MLP neurons of a small language model. Each row is named by its layer, matrix (up: input weights) and neuron, and shows model dimensions 64-159. Each number is 200 + 20 x the weight over its row's rms, rounded and kept within 0 to 999.
Before each neuron's rows, "fires in" lists the words (lower case) most often at its 100 highest values on Wikipedia text that the model never trained on.

fires in: "iii", "ministry", "ii", "missouri", "i", "museum"
L6.up549,209,219,213,175,177,198,136,169,200,215,192,187,200,236,220,200,218,200,219,191,214,192,193,226,227,178,209,218,203,177,199,160,151,225,187,173,180,187,228,203,180,215,212,209,199,211,185,211,214,180,223,157,169,201,253,212,205,181,211,188,213,178,224,191,209,199,189,189,212,164,192,200,191,188,167,204,178,201,193,171,185,187,212,200,162,204,199,221,222,150,211,203,173,218,218,205

fires in: "the", "they", "there", "these"
L4.up181,192,202,212,195,201,185,179,188,191,179,194,182,228,213,231,218,202,213,184,202,175,217,227,197,208,148,184,210,226,155,210,172,157,182,201,240,170,213,219,184,202,199,204,195,209,165,211,204,191,180,228,210,207,196,203,202,195,216,214,210,177,194,193,235,190,177,202,184,219,206,211,225,170,194,238,219,223,223,196,164,198,215,172,205,191,184,173,165,244,179,210,208,236,206,169,145

fires in: "between", "in", "albums", "production", "reception"
L2.up182,243,216,177,196,216,217,205,205,210,204,235,194,186,235,208,198,235,225,204,170,255,180,207,182,187,234,205,194,182,223,199,157,176,198,192,166,205,193,229,188,240,163,178,183,217,223,215,212,261,178,161,191,209,181,205,168,170,213,191,219,159,179,217,200,192,197,203,162,170,200,170,195,197,189,204,204,203,205,177,210,207,211,193,201,226,179,208,180,199,184,204,216,217,175,211,192

fires in: "they", "and", "who"
L2.up414,199,220,260,204,198,227,177,153,216,206,191,221,198,197,194,206,200,227,196,209,189,207,206,192,209,191,189,197,204,204,180,227,202,185,202,190,183,225,183,209,202,216,218,183,248,217,218,229,215,194,206,195,220,171,195,229,176,237,192,183,199,149,239,194,212,193,206,176,181,198,225,209,207,207,216,232,206,211,192,189,200,213,170,194,183,216,211,161,229,201,211,171,171,206,195,197

fires in: "within", "in", "as", "according", "at"
L4.up253,255,230,175,213,198,206,225,200,178,186,201,220,192,217,202,188,184,191,211,223,182,218,206,225,193,200,189,172,163,209,178,176,222,199,198,202,222,232,229,198,199,176,180,169,199,167,194,198,196,196,224,220,194,194,201,171,165,203,187,232,161,199,194,202,231,185,160,191,196,211,177,195,188,220,188,217,213,193,194,213,216,201,172,196,190,197,225,195,215,233,215,225,233,176,227,193

fires in: "business", "of", "businessman", "a", "literature", "wisconsin"
L4.up269,195,215,219,218,214,164,211,203,192,175,244,204,179,190,186,206,218,198,201,185,184,206,232,203,181,189,199,201,186,180,215,201,179,221,204,202,207,197,226,211,248,184,163,208,230,208,226,181,234,182,214,207,201,200,199,214,196,218,235,218,240,222,170,211,166,194,210,199,183,180,203,202,198,183,213,203,209,197,194,205,184,239,201,231,219,201,200,200,203,221,223,245,203,198,226,203

fires in: "at", "in", "offered"
L4.up413,196,230,213,176,201,187,204,182,195,219,209,200,209,230,240,182,197,198,181,190,178,189,193,222,184,193,183,209,162,223,185,190,188,160,225,208,207,181,194,186,210,175,205,202,236,176,191,190,232,208,201,215,206,204,211,194,202,194,192,238,213,173,186,185,254,160,213,171,203,163,196,213,197,171,195,199,227,225,234,181,212,197,200,216,191,219,221,193,223,174,208,234,224,205,217,191

fires in: "years", "year", "time", "brigade"
L4.up179,201,199,212,186,207,194,207,189,184,218,194,195,204,207,235,199,202,181,206,210,182,211,207,212,205,184,224,242,236,201,195,205,219,212,181,221,205,167,207,207,182,214,213,225,220,198,212,196,212,206,201,215,173,203,213,174,222,191,204,197,205,196,192,211,202,172,194,227,158,213,209,194,166,212,194,221,201,202,248,211,184,216,179,185,188,201,201,210,200,163,220,211,222,203,207,199

fires in: "by"
L2.up387,232,200,245,175,185,201,183,187,212,218,237,162,214,212,205,208,214,198,204,223,192,204,213,191,206,215,222,224,226,172,195,193,187,213,180,200,215,203,193,184,213,172,195,216,230,188,208,201,215,187,201,148,202,191,200,186,195,197,191,204,211,206,205,185,207,155,235,192,199,213,182,218,216,194,196,223,170,199,179,172,187,229,175,203,215,193,222,187,225,143,222,224,164,176,215,164

fires in: "the", "marble", "its", "elbow", "vowels"
L4.up632,219,176,214,208,170,240,193,201,235,239,203,211,165,223,223,174,218,188,202,197,169,210,234,225,210,209,222,211,215,195,241,171,197,197,209,175,188,204,191,163,167,198,227,260,183,204,203,193,175,195,226,189,170,236,198,194,202,222,174,172,196,183,190,188,173,188,201,184,167,185,222,208,194,185,193,227,192,192,199,186,175,210,213,204,214,232,202,201,219,173,180,188,190,193,191,164

fires in: "of", "line", "purpose", "put"
L6.up334,205,192,221,199,209,198,218,218,189,200,227,215,179,254,203,173,197,179,206,213,202,216,220,184,209,195,193,215,198,166,212,197,211,184,221,234,194,199,206,195,194,218,167,201,217,239,201,208,172,218,219,203,215,156,216,199,194,233,164,252,192,205,217,220,176,140,214,166,195,196,177,201,207,170,214,208,207,203,201,192,168,193,196,182,192,187,223,196,221,197,213,214,175,173,210,175

fires in: "of", "research", "often"
L4.up621,192,218,233,184,230,215,186,171,197,225,223,219,174,192,226,184,218,206,171,206,163,227,225,214,165,165,188,219,198,155,224,183,183,210,199,197,190,208,235,184,195,188,200,159,240,230,216,199,233,205,224,192,184,167,212,192,195,206,190,172,208,219,174,186,193,205,211,195,186,190,217,200,208,197,223,181,190,215,213,192,206,236,205,190,225,194,249,218,248,201,225,194,213,209,183,181

fires in: "was", "is", "has", "have"
L2.up81,216,224,211,207,198,218,147,140,230,182,194,205,183,206,193,202,196,185,205,218,176,211,221,219,190,159,195,245,224,180,187,192,169,196,223,214,192,206,171,195,195,190,176,185,191,178,220,251,218,161,187,216,185,224,227,161,203,225,231,210,200,185,223,196,210,175,217,197,165,203,202,186,211,194,212,196,201,201,192,176,199,225,175,181,226,193,231,154,214,207,249,178,219,219,181,213

fires in: "to", "against", "west", "at"
L2.up160,224,229,201,189,189,197,153,222,193,211,197,221,198,198,224,186,213,188,196,201,227,205,220,238,186,181,241,214,196,213,225,162,165,174,204,200,172,199,259,191,189,202,211,230,223,184,198,189,182,193,204,206,137,218,194,195,196,227,170,221,214,193,181,234,185,158,178,191,182,184,204,205,200,193,206,242,202,185,217,179,185,197,204,190,205,205,194,210,187,197,187,186,244,180,211,219

fires in: "appointed", "made", "joined", "served", "elected", "been"
L2.up108,251,215,212,232,217,207,159,195,195,204,215,192,187,236,218,184,194,204,157,202,220,217,230,221,188,210,208,231,209,228,237,179,208,179,206,236,193,199,235,196,204,228,190,193,208,194,196,191,198,174,204,185,178,210,217,182,188,215,209,209,176,212,173,204,211,190,183,208,215,185,200,223,200,185,187,192,206,182,197,193,190,188,207,198,213,223,214,188,202,210,154,170,243,185,230,183

fires in: "the", "march"
L4.up318,233,188,195,223,170,204,180,168,190,212,203,214,205,203,222,199,215,187,178,181,204,185,199,175,210,211,233,220,196,189,185,178,173,189,206,206,205,187,199,175,192,188,206,213,248,186,183,221,212,195,197,192,168,185,190,197,208,219,182,186,188,168,203,195,199,213,170,205,170,222,172,209,162,196,205,221,207,209,230,210,159,214,215,221,208,199,203,196,241,202,180,191,211,157,217,166

fires in: "on", "born", "by", "between"
L4.up128,197,188,196,257,166,228,197,182,190,223,216,208,175,214,258,199,217,220,168,196,196,214,217,201,177,217,210,244,181,220,223,180,165,210,208,195,175,208,192,160,183,166,187,235,202,192,210,208,210,201,209,211,207,197,222,172,200,227,212,205,181,172,224,233,160,189,206,178,191,210,186,213,199,209,194,226,203,205,194,164,195,216,165,193,173,205,180,192,215,161,210,198,194,222,181,141

fires in: "february", "at", "on", "march", "april", "january"
L2.up65,215,233,214,195,178,238,200,210,232,219,210,234,172,208,207,191,202,187,200,188,187,198,216,180,200,196,230,219,201,206,200,177,164,198,220,210,199,243,194,206,188,182,209,182,233,186,211,197,227,172,192,159,208,197,213,190,171,209,212,211,188,214,191,193,226,188,223,196,175,179,172,212,215,214,212,235,189,213,188,177,187,198,183,183,199,178,192,165,240,205,223,210,211,181,203,223

fires in: "born", "on", "by", "from"
L2.up343,228,213,176,218,233,177,204,183,182,206,183,217,180,193,210,222,241,197,200,179,210,188,237,181,186,210,219,202,198,195,202,154,205,172,197,169,187,235,198,202,219,194,204,206,224,216,199,193,233,171,194,199,218,184,208,217,174,243,192,214,219,182,169,184,186,197,166,186,178,219,178,215,197,214,230,221,193,219,156,203,166,204,209,205,215,183,182,199,189,197,186,178,210,198,218,195

fires in: "s", "is", "with", "like"
L2.up612,234,193,201,215,205,217,192,170,197,186,218,219,174,191,216,166,198,204,187,215,178,218,239,197,196,206,208,197,208,171,191,170,155,211,200,230,195,214,185,178,208,203,172,188,209,175,220,205,212,175,189,218,204,226,209,202,169,213,178,203,209,163,194,201,209,186,243,192,188,208,209,194,188,178,222,227,218,209,172,202,200,193,208,210,192,196,227,181,205,198,266,196,197,194,177,222

fires in: "also", "an", "not", "later", "first", "then"
L4.up108,196,207,227,185,199,220,180,183,196,214,202,222,189,191,207,236,187,215,184,198,161,238,226,203,164,189,209,167,189,196,188,194,215,224,179,230,234,195,206,227,219,191,208,235,191,228,197,170,218,218,200,194,195,185,202,187,201,177,218,237,233,205,194,190,223,210,221,190,219,184,180,230,196,200,201,226,196,227,208,186,198,196,195,234,195,155,220,210,215,168,209,219,179,191,234,191

fires in: "these", "two", "following", "song", "series", "there"
L4.up720,200,175,210,167,208,197,220,183,222,227,199,182,187,193,207,230,202,212,195,196,202,228,242,177,201,192,202,214,174,203,176,225,192,213,168,216,222,189,203,187,208,179,172,184,195,190,220,204,184,162,188,219,232,205,209,191,168,181,202,228,209,183,203,205,214,142,143,196,159,218,204,194,187,157,201,242,197,202,157,183,189,224,190,220,210,192,216,197,179,187,197,211,196,202,216,189

fires in: "is", "area", "are", "island", "issue", "areas"
L4.up638,267,206,227,202,194,181,188,184,184,238,239,188,186,251,214,192,221,209,196,174,202,208,229,219,205,231,197,208,220,227,214,183,140,171,208,202,220,191,217,203,178,197,188,211,163,162,184,199,198,189,205,197,192,194,209,161,209,200,176,194,191,180,223,199,189,168,189,195,201,169,183,197,175,174,165,223,201,203,210,178,240,222,174,197,170,213,173,212,219,184,165,208,214,181,224,220

fires in: "by"
L4.up131,214,237,177,183,182,191,171,183,243,209,224,188,169,199,232,203,204,208,185,210,195,177,198,219,192,217,206,223,201,187,208,189,161,228,182,209,190,226,199,190,227,168,238,188,248,191,173,221,188,207,197,221,193,180,198,157,173,184,181,183,207,181,162,179,175,190,224,177,193,182,211,229,172,202,199,238,197,208,205,192,171,244,197,230,237,205,217,173,212,202,203,211,208,190,195,152

fires in: "the", "its", "his", "detachment", "oklahoma"
L4.up307,187,201,250,241,174,233,186,200,182,221,194,184,180,192,202,215,196,199,200,209,217,202,203,227,205,188,246,195,200,180,209,169,189,208,179,200,238,175,191,205,181,211,217,178,228,210,199,264,194,200,210,194,207,215,217,182,214,214,190,203,183,186,238,197,199,201,191,196,175,182,208,239,180,221,237,208,228,211,189,213,187,202,161,246,212,198,207,230,214,184,196,208,186,183,212,211

fires in: "they", "also", "another", "any", "now"
L4.up16,196,229,189,194,194,192,206,215,201,228,241,169,193,184,216,212,197,186,235,203,159,205,226,185,233,186,177,203,204,175,208,195,187,204,191,221,249,209,215,171,236,187,198,193,213,206,221,201,230,193,201,215,189,209,217,187,205,208,229,210,268,215,181,216,192,185,195,199,206,197,203,214,197,185,221,232,214,208,163,169,210,252,217,193,216,221,183,189,191,153,223,206,181,187,204,209

fires in: "which", "that", "where", "although", "when", "than"
L6.up563,238,220,218,212,215,222,166,187,172,210,207,203,211,201,223,175,207,197,196,213,162,200,215,228,195,179,177,211,195,203,196,186,205,182,223,204,227,214,202,166,205,202,217,195,199,204,191,209,219,192,182,201,192,197,187,160,185,200,191,231,234,165,208,196,216,201,181,194,174,211,169,163,184,210,186,247,191,204,167,230,197,177,187,192,171,210,231,201,225,193,204,238,172,162,200,217

fires in: "was", "were", "been"
L4.up394,192,213,215,209,181,206,175,182,219,218,191,207,186,219,215,213,192,179,215,201,245,203,232,205,195,166,186,247,229,191,229,209,165,172,210,218,216,193,204,218,176,195,175,211,240,197,197,211,195,200,206,183,164,174,192,174,215,208,187,184,198,213,187,176,235,207,200,192,217,158,173,197,201,176,201,178,217,211,231,213,144,264,188,219,206,200,247,193,212,187,199,188,175,179,202,190